Weights of a small transformer language model: untied embeddings.
MLP neurons of a small language model. Each row is named by its layer, matrix (gate and up: input weights; down: output weights) and neuron, and shows model dimensions 128-223. Each number is 128 + 24 x the weight over its row's rms, rounded and kept within 0 to 255. Numbers have three digits each. A neuron's up and down rows have the sign that makes its largest values positive.
After each neuron's rows, "fires before" lists the tokens most often just after its 100 highest values on Wikipedia text that the model never trained on.

L11.gate79:152108141145120149167111106101118160177128123123173143079113134126142152105128123118132173127149125147060136111159131113118105129164132052133095094123105126103093135105144138145096148132133145147111145133110108189135125129128112186123093123106135157132117144152112097146073107105125080102
L11.up79:136121119120129112133071156138115148134101146088159128127107110120156117123138158123154120140117147145145159160096088109178180147198110132138170117096194144111117134139122131129153084117139135105172103147112118134133116113125165123126124122114142147154117114132143120126098107088132105142
L11.down79:154136092152161129167158115092106081102150109151144126113127115148065135086090113102115119090125139146127090081091135143136122156118104143089076117128116125148145181128098113139116138109111164088094166141144131175142085126105119132107152129130123098155124112144131118140102109156094130160
fires before: " (", "ing", "s", "\n", ")\n", ")"

L7.gate532:146088130109096116158075140177129150110103145142115124164120129179120110109111130139122121148104092146089137128120175123147124100129165138123153097100122145141119092102147136141113157128068156091143132143118109131135091147140157150138106106135109135143107159113134104126132133112142140110
L7.up532:125118142109096152114133129176157151115113100104091127106136139174124124129127113126126130145111113119103136137148122141172085111124125127116131116058122154104153103096133132133101141116101141110139167108144114139094135119138150157121084139124149106118123129133130072101137166115152119118
L7.down532:125112114104112088146084087144121117106134132169097102151105109175120128137133124135164101126111111121112137099135148135180093126130115117137162132098130155127154115097109087143123138102116129108132134152099125134121098162121111154112085059124139094097111137144130109092135125122139101133
fires before: "ed", "or", "ly", "ing"

L13.gate811:120139109166131168123124100134127146120132124100128099121155098096176146172127121097162123169122127133137177087136132095161136095091131144128118112106139172112124143130138144132154152113166095115122125113122150143112127149111117154141102147104135150163135136126089159132099124107111168145
L13.up811:157124134132134146157141120107132081101104164106125127136133170115105118152089138121085188086152097100128145112082078118122120152146133123123110118109153094144157102123140138145140110125196137131127158112126156189141104112138119217102134136141124103155119110133105131119128130139132134104
L13.down811:135126147138141095137153127072124099156167133156150108135098108121118098122106140046114157130105109138152113111121150142129117156164158136159105096125152111125146150104150118146112153136133126089129179128129109105109129147156133194110154127134106104137110157121143139106122116124107117118
fires before: " (", " ", ")\n"

L6.gate338:127119090130165071207139101128114110109128142103098079174130108120137169127135145088127102171121126147112148120144167157124137160133184133143112135109143097145100134112173154092165115103128162158138123125151125141162167093098125153136092130142103164126123126124126123126149069147143100116
L6.up338:127124096160152133160177125121119107121123140091115119158128152120120132108116134148158136129139133129164106132168146097108160136134111124133167118142136125142060169117144105107095133135142093162122120164141159141152140102137149130130086124099109134108129144132115111129092066141155131113
L6.down338:121120108105126142095155126098082123139097161146098145134119123141163145133138114152127135129122111128130147131132130131126153128130117096135146128151124150113130146135158145146128113135140120126142136139092125154141146120109114135117117000136117160113099100131113093127077149136140146103
fires before: "|", "-", "e", "===", "L"

L5.gate426:149109109162143125127159141115130110125111104125149130137162122110142153139148099157162162134117117143114153144162143124159086107134129128163151094106131120098115114094142123129135124156166130114158131130121146133141161124113142183133123148082116141123132099090130113165084112066124096134
L5.up426:162121132118163113105154167098126135143145099110163121137130127156137149146124112170144145119135113146113180140202134120157098162133155128111133086119126134096094111129159134159165111141173108107149143134154163089150170126128154159104091145119108123115126077108134135134089113116137128153
L5.down426:140116119117110123109105123082136112141141119103141080154092139152170125169106108160144175132156108142116160119136139127131125146119122113130135100148145112114122122106117133151109124115142134120170120112136156136140162109109140142137130000135124122080125107113114101151122112109121094139
fires before: "|", "act", "eth"

L9.gate497:179109134129119093106108123104083137114127097074146151165079115121119098105137147113113145092119163086169134116107150141115149137102167137145132109083114114139121139122155078118141129139135123143130143115128146184134127114102104161133109142141145132118159156092117114151143156097148151133
L9.up497:071156109116142132194135091107124164146113135128117152119083090134136143110114090176146116099106117152143134143185133165095129083155185109111144159120161132126146110119148104133113113120136128117172090127076127124090148108140117098120128122132131093081141168136149127138127097121122157152
L9.down497:116142126146122102140103112111120114145191115098148118136179084159126144074137147142133131111082136123097100127134120112103146105119142089134096127108125127114151146130119123109126141144119080123142100129119112129107108129111127123060159173128134119112131156101159114136109120168179146144
fires before: "==", "===", "|", "ind", "ument", " "

L11.gate84:130097114125131188169133139103125153135114136141117112159122141133107066143122128175144112149138145167107148105162164131062140164146115132137090153089151155158151111126109111138052162113112140136161134115135163145138139128133140147155153119126157128122150107121132162148141084173106135086
L11.up84:124105088115136117112107152119139152108129109144140123161134136123129135177146158113112152131071118117162127177165136085126126115151113119061138129136135085129136119118129106091097135077112127124114094141150134076115136131109142105155163152117113113107126169132108135128130131164126122149
L11.down84:135121095119126143145149144126137117125098115140150116120187143137123124109173180146166117179139118162127130119161139113092141101131110138112091118108100119104119119164123113084129141114144136121106124147105132107133122106134118114144126000132117117151121158133108117098117143144100141129
fires before: " the", " his", " its", " her"

L9.gate807:155117110115158126147108086138141093123117132135107169163148093121101112145109144122167138127093111164113134147148135101132095121096154108123151112099166143093155129129167159132156124123159152142127134126123130142121114128142156157134116141141109116141174140139144146129117140111122110153
L9.up807:124169117125108101097109144135106133157106108166103135140158145146083159185170118182136112154113127088146115130147098107138109124123125135106159104134150153130137155157147156121146139104130116097100149123143089108088106203107109144128091111111108066121138137123126135128112130127055081127
L9.down807:113124132162126137134135145092152151127140112088109127125132143122142113155142127146155128109138137092152138123079124155151155136147163139136169150127147152105129118135090118114129133150161108127144126140119110138149149142110170107122150000098159054092126128099107109138127116138144150126
fires before: "The", "==", "ed", "===", "In", "A"

L9.gate438:174106124138121117128140147179140126104108127088133117102151138109095123118164126142147154116147150120132091148147133127097086152120081127149150106115122097091119140130091128161114134108131130168109099124169094149127109171103159119146145149142135120115090071137107151155132135136068157141
L9.up438:140099169137105117169144109134182120115111139090215117093109147111095120132131164151121137127112128110085125137108176184137110092117111179096162095114148121101153114133126121148115185108159116179160148161129115165165146159123112110136159176124138060113102120144121143147099125139124138133
L9.down438:181089121099120135150145121190159128126114161119140135102127142135089101113148124131127151128128110138097084133110117146062147120178119132118143125129116125119126116077074141136137164105119090152112123150173089166125086107147168141161140091120131118123150087105109138115154140138117109148
fires before: "ust", "ividual", "ependent", "et", "ic"

L9.gate51:144102127157111151148080125141103149088128131117107111131161114102152128152122122151112126143136147147109109171123126082091115132155101134130074079129139105084166081170127142144095145103142125102066143101097140158151102097121129149140111140116141144120086149187117135147134162120093159129
L9.up51:133110116119128135110128096138112130117112126117178151075153112144135130172113137122158124132170152116137091169150099099083114174106107106130128091108148143095146164164122147158187164131110125164102120157136115110118153171133136078147144159114127142113092140137123135147153119164150159105
L9.down51:106140120122130135122082109124115120113142127108169145150160166107139084144113116140142136119141158124108099136141085096115109146155074115107104086129169136079115132113152165111118119119133108142070141133128122163159118113164116113111074092125133116144107144130144114139132153136152123121
fires before: "ed", "ing", "red", "ance", "s"

L10.gate615:114091099141172122110175131114130157111091169103115144155100099083154144128146097160112144136156085141108147129179151123148123156103120125118088111106150136100113114133143139116132125147139104146117112095120120120167134137119079103109087139120108100126125120149122135099103112139109079125
L10.up615:142121090117143135120151101143122105164104127086088135141121144132122147127120157156176156129101103096125174138178153101117096152150117114110097138125173126104103125110107103104125117142134103151112155131131111131156167081144111114106103125105145139122138098149062121138111080123157100144
L10.down615:086085144145155121113148100106100111117099121096107149117141113126156134129141112127133146126153146164108166152139115099163132159144114164110091116125139161078103143170107139147129092088126144150144159126130152122137103153144112132093114001104116125122116111164148161142110131139141120164
fires before: "|", "|---|---|---|---", "-"

L5.gate827:072096117135152157101142177104126133141093139141098145131097137133103142122139135114150147170086109138112083125140160142113130127121172137122070175119106093139134131143174138124117116155132128103122172144166133150103126132131105123126120132114131139125112127139174096140082093131137138088
L5.up827:057139092151132132081149142130127146191138096146112095119116105162129125109115125101159143134072157112121119152125141144115159102143159143117103149124123107161151184130147114115103113176128127152130091150154103099118149100120097148056143136150129115114138124137158125098080129147121124113
L5.down827:101103132147121125134118134122125147125122131125124128132116109144107170104161118114123121147134145121160088119127127126104163156140087111155137123107156120145115121114084124081105101135104151174117132134122089115164124084159104088086156184113158138164119143099155094116113111134108100168
fires before: " ", " (", "ested", "els", "ed", "est"

L12.gate21:123118186145116095146089132096121137083101113142123117126143160053148144108127111111122133139172131133087082083145126106076112166128138123127167138147135111148084135136134127180122125146110119155120140114125191176114149136122135137136143134113132138123110121124118114148118102109153104124
L12.up21:145173176155141133157142147129121135135184136163142135146130057129176213154165125154134115133140124123137130127118121110151158144111103121112149119119134119133078076166153168172157100144086164123114125081100131116104132159143107130146062128136128091140161111160166109132112159120102147100
L12.down21:130140193143133111127105153129126074104146170156144138078093120137098137125139169109115134108143106119105127158121165181129102132144129077138082113098118154126144126146156153123119105147148134114143117118136127128125128099127094105113088084119079189135147165091149097127142132109173115138
fires before: " ", ":", " is", " was", " were", "ode"

L9.gate648:125118143145150122153098113105099101109089183104097144078135094147126123133101159096082140130077093126114129156122097078144110127123152157154152156129116144130159109161117155132148088167102152156125127145159122141111145138109121166107131128124142162168146159100166103132096130136172117157
L9.up648:079130119126139120139143136155125097161117129125143124140117089133156159117132134155120141174141125104126147075100133136147109104122101118135199117094115125135180139113145148141166153142126178151113132141137123167122152156159095097131153109131135118150168133119130068109129128168138111110
L9.down648:112110093090117140159157123116116102132138119097124124151140116096154126113114111127135179144135125080115104138123146146131144129137139135161133121175134150118158112079138108151083185124162105112121116123073144146142130159087167139151173092119141157119148143097149110120121132151168139160
fires before: " |", " (", " ", "e", ":", "ain"

L13.gate424:116171128103131095176141117114173139180125128135137135125127132117135137191158093094179122190139108088117117117160161118136108094166139127151109128116129165135134115126150108093141087189118131146141092110159138172161125164116126145148136120140120123111126115135125127122112134107110147141
L13.up424:072129119098142142117163136186130135143138138097150109122124136132182130132139117087091127140167142155141140184126131132138191151142147125140139153107112124128194151145134121098117158144125133146159096142147110134117106128103133091152111116113140127108123169155103165119099137069125095141
L13.down424:167141151111096082141092081123093122130136147149148127131125153112142121121153107113159110165126108113149111098160146097135093108123114153158110126131139158135113138099119118131116064112065135129121117152172181160129157109131096163098172069140125157148141132111089109138140131148144152133
fires before: " |", ",", " (", ".\n"

L11.gate233:119140119127131141157106146162157156115102126113099085105149128156155122154158141162152116115097127125074139146203151096164155184115109161096165097101185115129152104122139154169112109085164125140122127130137129136137126109129117110156143133104109179099121141173090152091132113092131101090
L11.up233:128133149099126115111147138114147154100105145137119134119090130132107160154135153169132111101085126089152094165120164133100135147117095107160136140112146144135112054098096103133130132139165114107144140118128090129101124129178126105132132122122105194114111124115159101135133098127170159132
L11.down233:156118172108150147148125136108130129139106140144100111135125112107147153136137164126120150118138111091102103128164111165118164110160115075170109100152082115145134093195112089141136127115156132146149125117099130112139151126081142142121157111152118175101127163131109122074137116072131122096
fires before: "-", "."

L13.gate530:131100129155147128123126081134133140136110200114133168145081125142173160134123137102143127105097115095120080125140193112131180127125124106130115143130159105081139100137131143149126096159107081145136141132134142120125142124140118142142105132114120137144174148149084134072079105109122137116
L13.up530:159098143086157155094137106099093092102113160077115136153123132131154135143137096125134111082128124126134145143182163105137140158148116150136101113155148173127140101093133091117109086117110069150160138112129156110154087140160104152136126106099110155086116144125108182086114129056094116128
L13.down530:122110151113153135146137100152109106179119165122133149124123101118123154127110137120122119147086155156154183143160124136158145165147102129137138131174153144121131084132124120083126118136098075160158115175104141117133121124129157156145129040107137133090044122114153093110147109154096141064
fires before: "-"

L10.gate60:108111164151136176092152098157134113121132158139116162178104119084159101175150118137118142140128171122123157120130111119133134128117181126132133116101103141143120126139140161105135154052142126121104122092146134141117095183133137123154122114113143134114176155143143146129068144210119130149
L10.up60:062154127148086158079158142140121214155102110153108133156129120135160130176110162147106144096130117084138124114112098136107150119138146143151130129132104131177116131127142139114128153065122139150144106130114143165108105139173170114121137129069152133126156105207135133155126143151120135160
L10.down60:110129095162076121122121132154100144175142127123092097121115158150174143131120157138150137149128126099121124099143122086081133141128138129138126152137131150143137129117143130123119119182143134159149154100110104151128100197113127093101132051144128107128094126108124117124160189130143123129
fires before: " ", "or", "a"

L5.gate555:155132147144120126164119117146150123131144129148157132110075133105129154145114093144118114122100175103139153142122128127120150150093124084172099160144141121152142074113121162149100146116107153102131111130113146148099168120163081120142171125065143116144111123149112126093124109130150115146
L5.up555:122157125154153104136117155165167166153116162142100111112156111137138179111133086095110141093091139150144136143112122135115144127119127142149140118107097129121129088129162191116103174144153180125136151139106126151091093114115149085144110129099148089127079111190139122125140144116148133102
L5.down555:130192155096141093139117081151066173115138125136156139095111145096167132140126110109182100116129123147136136164147146160132170171125128103153087140130112157132096129092119113149113147134099137132168097126138160132134116146186123135109156083090142147121131178111119148087142106134135069182
fires before: " ", ",", "\n"

L10.gate205:145099141146142098143151073077151165146139146120097139115114132109148126137150105125111151134146124126105112125131142124156146153138101155104063116113161126133148131099171081124110134123162119121170129126129151147168136087080144142165081168090123125109131145081113142142190085123121137124
L10.up205:111126114142162127104145113087103139116112166165150119113167141125122140157165121136125135080113118132118158147158124147144091127162097109131133107141172140100136155106144080128080099135124101130150162115107142114157135094125152133059072135130129126078134158095169124154139103134133080149
L10.down205:117143117086135149136098087106129109115093139103116121156117128123152130120091136134125122105110148124122166131136140167119088104141150148139101127137164142118154132158120091129118129102106111144111168145119125100152109136138116130086079060096137163095150153102152112107129137126149136151
fires before: "|", "===", "=", "=="

L13.gate182:160124142161132093150139103129137145143102146176165114152106130134150148143120095100166144133146098116150133123151209131086090161133174117104089156120128135120115131160119121167159135103129142128104105152132126119088129117151146192162119154141116133112177158142113140081111146134142171121
L13.up182:134136119179147122153129129117128140147118153140123113115105050147143143142107125184147153155173131100139143112122107118101148140085159139149144115063158173150108145085129130096125098139113118129116128107106087133118131140142152116116111127126120112134140126117115101146149149080155120093
L13.down182:153113104145117116145122097168138107111132171097156139107145127093148124130130136144154111138135154158116154110127118138115088158097129153162113098130102141114110100109142099130112152147058146117143105138177132091119150111132129180143139027152097159139139088148107135129134105109146134138
fires before: " was", ",", " is", " of", " has"

L6.gate555:156074151104123159120140126122173104122149133063160125132132134127110099144109142101159106162128156110137139138139150122112096093153141150084137150099143133081160167144108148136141141136133060120092069118163133152138143118082174120133141153122130180118131079131150117184148104132147115103
L6.up555:144084169095094135105149122136170132093162150074169112114122130134105080143109127108146092136097113119142126140137145132103108149148154144102147140102145123111143151138072166131153138137112098154090044150134136158116129125077153103129142116079151173102103087149148108166122117125118139126
L6.down555:156074167099098118114158102116130097113161137089155122086107117123095114152117112126138122162116097143087136129116117162104157120149140159114137142145168141055127152142085131113134143152137115143110093137158140162098135128112138094126160166128130120125120058145125154161152136129134133120
fires before: "ust", "i", "ic", "ividual", "ependent", "ones"

L9.gate596:179081100098137149123135153138139151130122111164143187137113163138126152111155106132089153124145117132130083154130138117118163116102176090115137118117097128120130126158109076132082169123127114171120124092197123130154108143136151136107126134133137156142101144129154125125181104113137162122
L9.up596:149124124092128092131128129115144095097093133117144139161117111139103150095158111106110121108114140130123114132116164097175151090079156125073103126145130130110138129141158151117125147106121085160123081115130126130124134111126146161126152104140139133110118110104158077146186113146126152135
L9.down596:166113105104156141132144156126116098118157115118154111109103103086133186152114098116155131125142070153169101171162135120133158122146131099135119113120116107155135142162117103134118130116121120150104119064102151149141081124115098136131132078107104134104120110125132120094137136092115141139
fires before: " |", "-", " S", ":", " |\n"

L10.gate261:139076141117074160160083142098110098127124123147106126164135136083119167169150156133166109134092091142129139112138143159153112132107141117127129107081159116159153138150080128125144125144166130112149107128175164159135162120118117118145086132161129155104209152126143121144122106102125133130
L10.up261:076138105160111112149141127117102153153095118130108120101111108159083093130166134100149136091113114126143110119149145172114160172056172145144065177127111113106147151139152104102084142096109122120139136132142099166116104132128090084160157124123133144142130127159111125124113119135144128119
L10.down261:126125124143150141162136147102144153115129147125089134137149099113116146143155099111130115093162116112133112119160134088141124158115135131107151093126137134136135151144125146119082142163153162124133123134142128092094086078155150094117123072092130092102094150146122134113120101117065138131
fires before: " ", " |", " (", ":", "13", "son"

L11.gate752:109154094145095180093158106100135108094090146118137128124134063131125110133111155132096124129125095108106122148180121055122181117143129099124131117125154126088114125154157128158089150090122137071174132141152124139130116140120140126171096122146117157116096118136146094121122112123136132128
L11.up752:149120116121182098151106083147154168142108125059105140125091137133133177106083120122164129149119115104106092125081092107129143146090100124144105109111123158142153088121127122119096160134112137126104121086109117101182139124120110117092136122140120150155098123126153140144098135144098148148
L11.down752:108139115116151074126102099131125169155148082088123129162081089143096116156100108146150090108116130131143118094103153115108162130083109136130132108117131153098110100122125142118138122057117178118133119137187108113135124149117114165123138093123134134140089169122126100119117081146126109114
fires before: "ment", "ed", "ent", "ing", "ments"

L6.gate312:180124106130098084095135103153117112099136111112122148135115131118113157154101113114103123141105096098123071150118136136139118150125111125115103097158121116111132089122114123137099148134158112118149121128172168044148153181126138140158095147138126168139105154122125131056132130116122158123
L6.up312:180121090128092099106161087155138072107117037108122156121142110123128127136107123124126126123127112110123085130112148154103142127101127119118127122165090089113105073113115127146112142132145120107146129129168190099162168159130146149134102149149145185143108138111123129079137135160150142096
L6.down312:133114133113143152144136122109126128134101160155145148157141136138115118105141143122142112156147131140131126122142151096123157095099116110142163130105103117132123152130151164117105115117105136108141138081103135134115113090137108114084140000150131135109127115143118131159081094161116090158
fires before: "-", " |\n", " to"

L10.gate516:152114139130140077172083076118128122150078136120174117105095095096135132136147171136103128118151125129139126083120175158144103163095160136137114132088114097091161101143138158094152103163145088133075122113096168087112114148130125136138136108162134141158176129128107127095112132125128135104
L10.up516:112151168143133166159128157147128134124110121108077101113115145131116170100109110100064154121095135149130096142145101145160202117134116127137094111072151125118117121114123170151160108122111158077113105141142131135116157129078125139140124108155098137090133154123105135108140106134109149131
L10.down516:123123140157092125095095129142107161131148108127129095169135127074125157083126117123096155091155097139162119103141114126156139130133159147171127142115143116144138155085104133164154101129170125105148117138160133123090172092155150122141087079179153132107151165107126132141110131131102092076
fires before: " ", " |\n", " |", " —"

L11.gate102:164110111133137088137121180146144108122071210139145155121102167119115088138153115147111101115115155110107121155098166136125125131104149159118165135117091110123085119147128091143109106110145110119097081100109145135149145131128139137149116144121114132151086165144110068124133129122155119129
L11.up102:139061125140130104135131118130116142124091184121126109140138155149157109105134107095115121139102113114165163109085156116139175125104128099135152157136117121142134139110146100126137087162128137123145159148139106102148137126180104143153124142143137114105154122102129114130157111125125100096
L11.down102:131117163097095115133116140129130104104114192139134148115116090124134077098179195127106172125152113105118106088086135126148136088112132105171137174115103134144134152112125094111111087143116143098120143137095092154146162133148144145167136062117145142160153174138112120154110149106160116149
fires before: ")", " |", " ", ":"

L7.gate23:127106113111129117136140147114111132068092134143084121104126123138161117126124133157104139127120128154141107141100133086181105116128144144119124137161151095125126083156129118095148133117128123117122167152113125128138093150110158100171121124138120144083132146092094145064108112135145152136
L7.up23:128129120102144136145137101163138120152121126114190092132093106148121153110156090120097165141126136118159149132133113123106157155154140158086160107104151133083151105178115120157120123115150141127100107113098179091122125096123147124160097119110132095108167104115123144133147135136153128115
L7.down23:081112153117192103130142140137134154162118121110114167145103151144138173133120142109110144141142102106117126157149116113159113117153084128106118137142133136128103112137140139140166155074157165116119127132126147139128114128116139121136095000134141135114114116135124130114109121120118146127
fires before: " |", " |\n", " on", " in", "%"

L11.gate248:110116134123141102138119168135136124134149152115110164110145127119115118159156112142122120133135156162107142136147079130107158128139179130141135155137161142135087079098157146145103100124132125064126154125139092114118104100092152118176093128131112144130132157113095145127114141155087139165
L11.up248:114119162163125116143159141096128123094127112140107169121181126092131128150127138104148155103134138128142125121147124150139185107151169156162135155096160159155104089107152095147154072155136163137121136138135139080130119069090107160169134140113121153139150133166139127094083109133131083097
L11.down248:135165111151114132129081111106166139139151120136086113117164148126129157132144066101134144120093133114110109133126150098132147125125148118138131138130144092165131124132111165136141119139139151172147113108157129102104154106120112179097177112123120092124138171117123072160154147118166132132
fires before: "a", "hip", "ist"

L10.gate510:193086139150101142127125101093135141143116175154135146207078108105137123122123124154138125174099129119144108137137123122099136164130178132118125148084149142146111072168122160158136146136163132164142130103164140153136133077121142178143087131110109182114141150145144105119153114118103122125
L10.up510:114117151145127123128131124096118123130137135132144130126126128141125152081140138127106112141100114165115129127176128125148109129124153118133132116144127149154126101144147103181177097106117130115082160105146115123135120094078141156091126144088160140061163089095136098144123133122143134176
L10.down510:134127116088134145087083126131125085126134117139148145135159122143143119131111107141109140143073103124124096125128155121168145082150172133136158155124154161133133156180100151131105106141123139062141141122168126151119135138168128094071124139122156105082141144129122125091144159120147133142
fires before: " (", ":", " |", "ie", "ow", "\n"

L5.gate489:137145134134144076137135095109117116190095117120142123139102066080124123071148108136156116113110117138093111158164162139134094124113113157130105168138134146120110134134120086101138083115070140132116170113134132127138103144121130123151104135093120125110125105145123154099146126160130135091
L5.up489:167140157138149084138090098153124130103109135072152121130140091135139162098136106135133185141108127123146146130122145135090105159123147149118120127134127174126150133113160122101144146154102108170131157128173104124142137146128144123147138133111145142115147107155074137133124126103121130165
L5.down489:122121122141137136120123122139093159129143143142124103136097075108126096103145146107116113142101100130093103126164123146130113167120096125127121135159165144144092134140158139124124111107127149106140147166155139128106141111114152126108110000084142134128112106127117127134159115163128140122
fires before: "-", ")"

L5.gate143:169099091181155166129104117148136127084141179104120109145153142162116091143145116118117108129095163135121159103120135130118103112134122088139123115111130138138104116111155142116128120108158131158124145120156147090122136104106113143097134138140133100114129122169173093150142143119108148143
L5.up143:138141169143118177120146144107120170109133122160176121141100158132120142114125138124142059143121148111112094130140158097089119143133105133123122125133130103168189091116123163102127182111127112135127108138146134107135156070151082113141150120124109138132120136125126153154133100097122155161
L5.down143:146152140111113160109134123103114185145109131143135124114105142172159145125080164172137109152119138127130166119168112131086106117155115180141145130101107131147154120138102147138110146148101112091131111082145140144105155116154074122115146005145159143128107095148126192167088130114172148144
fires before: " the", " of", " his", "in"

L6.gate541:136092152108102090130109117164121131145112139122133123119113104134125099136100166139180092128089137154129108131110147105130139170094147151111146172090142136130125132140207080085119097106131109139126135115159128113150124141124108144156122150102120167148191117105101057169128100109147165087
L6.up541:111147159107112116125069099153109145113162124128152061122142122144107124137090132125128106100120123120101130108109159103155113186127113151115168161175177163128114141112166087105133139133148120167096161130144140082129126140124077118109140147097120169175149125068100107136128114127131147154
L6.down541:114114145128127093083163104152091165111165118115166159084152098150147076075133107129163099147119130130140147195122091078122111150099104171104155119104103155140161132127126112091128131141152133163126163128182112081101145151120108121085112084079140117085107105127092122134185134106156142138
fires before: "0", "8", "7", "9", "2", "4"

L9.gate703:138130107130153144127136163157163105119120136128180133152152076142100136110159143089156138140130080133140117109156135134112150129106125179127121132157151106108096083157116129157145118178131106151178120127132144148109113082155140197180136126125099141113113131108122096096126084113155083118
L9.up703:131135134102168152130131142095127142096113113121128122169144112130135131145148148153135139177148105149099083129129155131144135182118133131147148138146139135115122098164122103153089129100136111141151132169146121156146101117127146173104119128137121159155110122125158108114091110137149109149
L9.down703:116114116139159074119128143119116159144114137096120133152108127116165145113178165134121128112111135152147150136165122125129133116152108153121134135097150151102143137125099143112109124130125132148144157143154092127133138146130133121129111000115110123084123108126127095103155115135108132117
fires before: "-", "|", "="

L13.gate679:144132147153132154151108155096195114139131169146155149112141109136134187086160093175133131157093122133157138130143116160095078072077148112171146107144142171122119113118152182153111114113137111130129119114118126152084137112123135125152136123114172108119171161150100127122088118130158135120
L13.up679:089155154146109110130156126140154163152092153119104102133159121109143131154138113135111151115139116151113163133121151105160165115093168134126151066129132140128119092146152096157139129128112136131115137114145144121103116099169112127144125144173111087132093137102135119119121082155112157105
L13.down679:151147154164105159169146143136137113094104163127098135151097123098164143128138093153140124142137164112160150125106126178153136102110090127140094136171153128139126109110143156151109129132134111106082119118163132141124117116134085135126142074151107167132189156185138137150088115122120187137
fires before: " in", " ", " on", " to"

L6.gate813:124173141135124098187126125131098100129117164129154119143154115108151163151115131130150113124101091127151084155112120136155141090157112127131078117172134125130117135174157138135180136107145128142160114129096174149116167123146148070157122115188092142151140153131131088128098132154121157108
L6.up813:101118135152124135126120127130123128128113163164144100138121157111144156131145160108136126145161179091139137121080118094154136151117136123106123124146159108098107104124120094112114166084146138107104125161135161130124153142115146099099158127097136139118157177145122106137124101140114132188
L6.down813:091130129127136115136139101143084125106095157132138123139153132111156129137112156161146152135102126099146143126147110122162116130142130123127108149135140146140136109158153146126155140129176120153128112130113120130129123160136166144126125000139110120112145148103112102101145105141117126106
fires before: "|", "In", "-", " to", "A", "On"

L11.gate33:143147171141110125146105133121158158091109136158085130140143129143086109088129115155128105155115160139174145107140170106133161149092153137128132116109127174158140109155141097141113165117161142147133126149162141156101151110126132088118131147138100162110126131173157150172114114151189157175
L11.up33:157088140154114119157157112129099127159092123150098100122152067098130121138107148160140150135103109111120108117113118110115126149098145112137084134139085166143157107122164104138121150134136138152118138112061135167117115170114120154131155135106133127116134140096164151148125108174134111089
L11.down33:178142123146146117191113105157156136136134133130138136117161117106153122127135165159147115161078140125111161120163136129111137111190141136135152155114123177166121157146138136129125143093091136121122116123104120136103131129138107134162166000110120133132141135150128122135124094186142140112
fires before: " the", " ", " his"

L9.gate329:124112133145174118157157127147143134097124132080110138166124164164082104169109124160136130165123135138095128142138111168126140153124178134146095117085144150107086110132153095148141170105166135082159112150122137122141083158143142150154140141085114149103137145093134127140098120092118109139
L9.up329:124153100145124168107125134120080140115118117155095105077115098152117144163163104099139125117127107124154173150145089161140118165133100145091098138116160161115095113135122129128137124099161118112116135141157142125152081137120129136130106118151109156109214119112145136161116106141111155141
L9.down329:134141132122137160120143113142166140154107134110132108130134133137130126145159192118133142134095126130128154187131088173123118163186154132157128113115148142118107106161125126184138144125167117122125141128116140167156121147149153132117131000130100123097126138104128111106116129149106127146
fires before: "The", "S", "In", "T", "P", "R"

L10.gate294:116113104154141084150117106149198164132103118109125122151138148115151135131177131108160123154112155150189136133116153152105077125142156128086138136116158111119127130166145145124100121115195120135147125140138180185132140111164139121109109128153087159106167139166130088145131100127123139123
L10.up294:137114089132118083162086102135098128143098099095118101125119115147110141103135109085110068114070111137161092144137154139105134071114134155114142161134146129106145099123145103123139126121150099160124099124104132149163140173170123089107132131111115151112148132085117083167158128120121136159
L10.down294:095160141146090120135146102178099106149103113127128149147147115119167155157130094145146147114098127118132133095144150143122150108134102121104126154163143148130114134145105110125149124109158091131154182125127128125175152139099135123171132003143112151137106130092163082118119096147123110161
fires before: "===", "==", "|", " ", "-"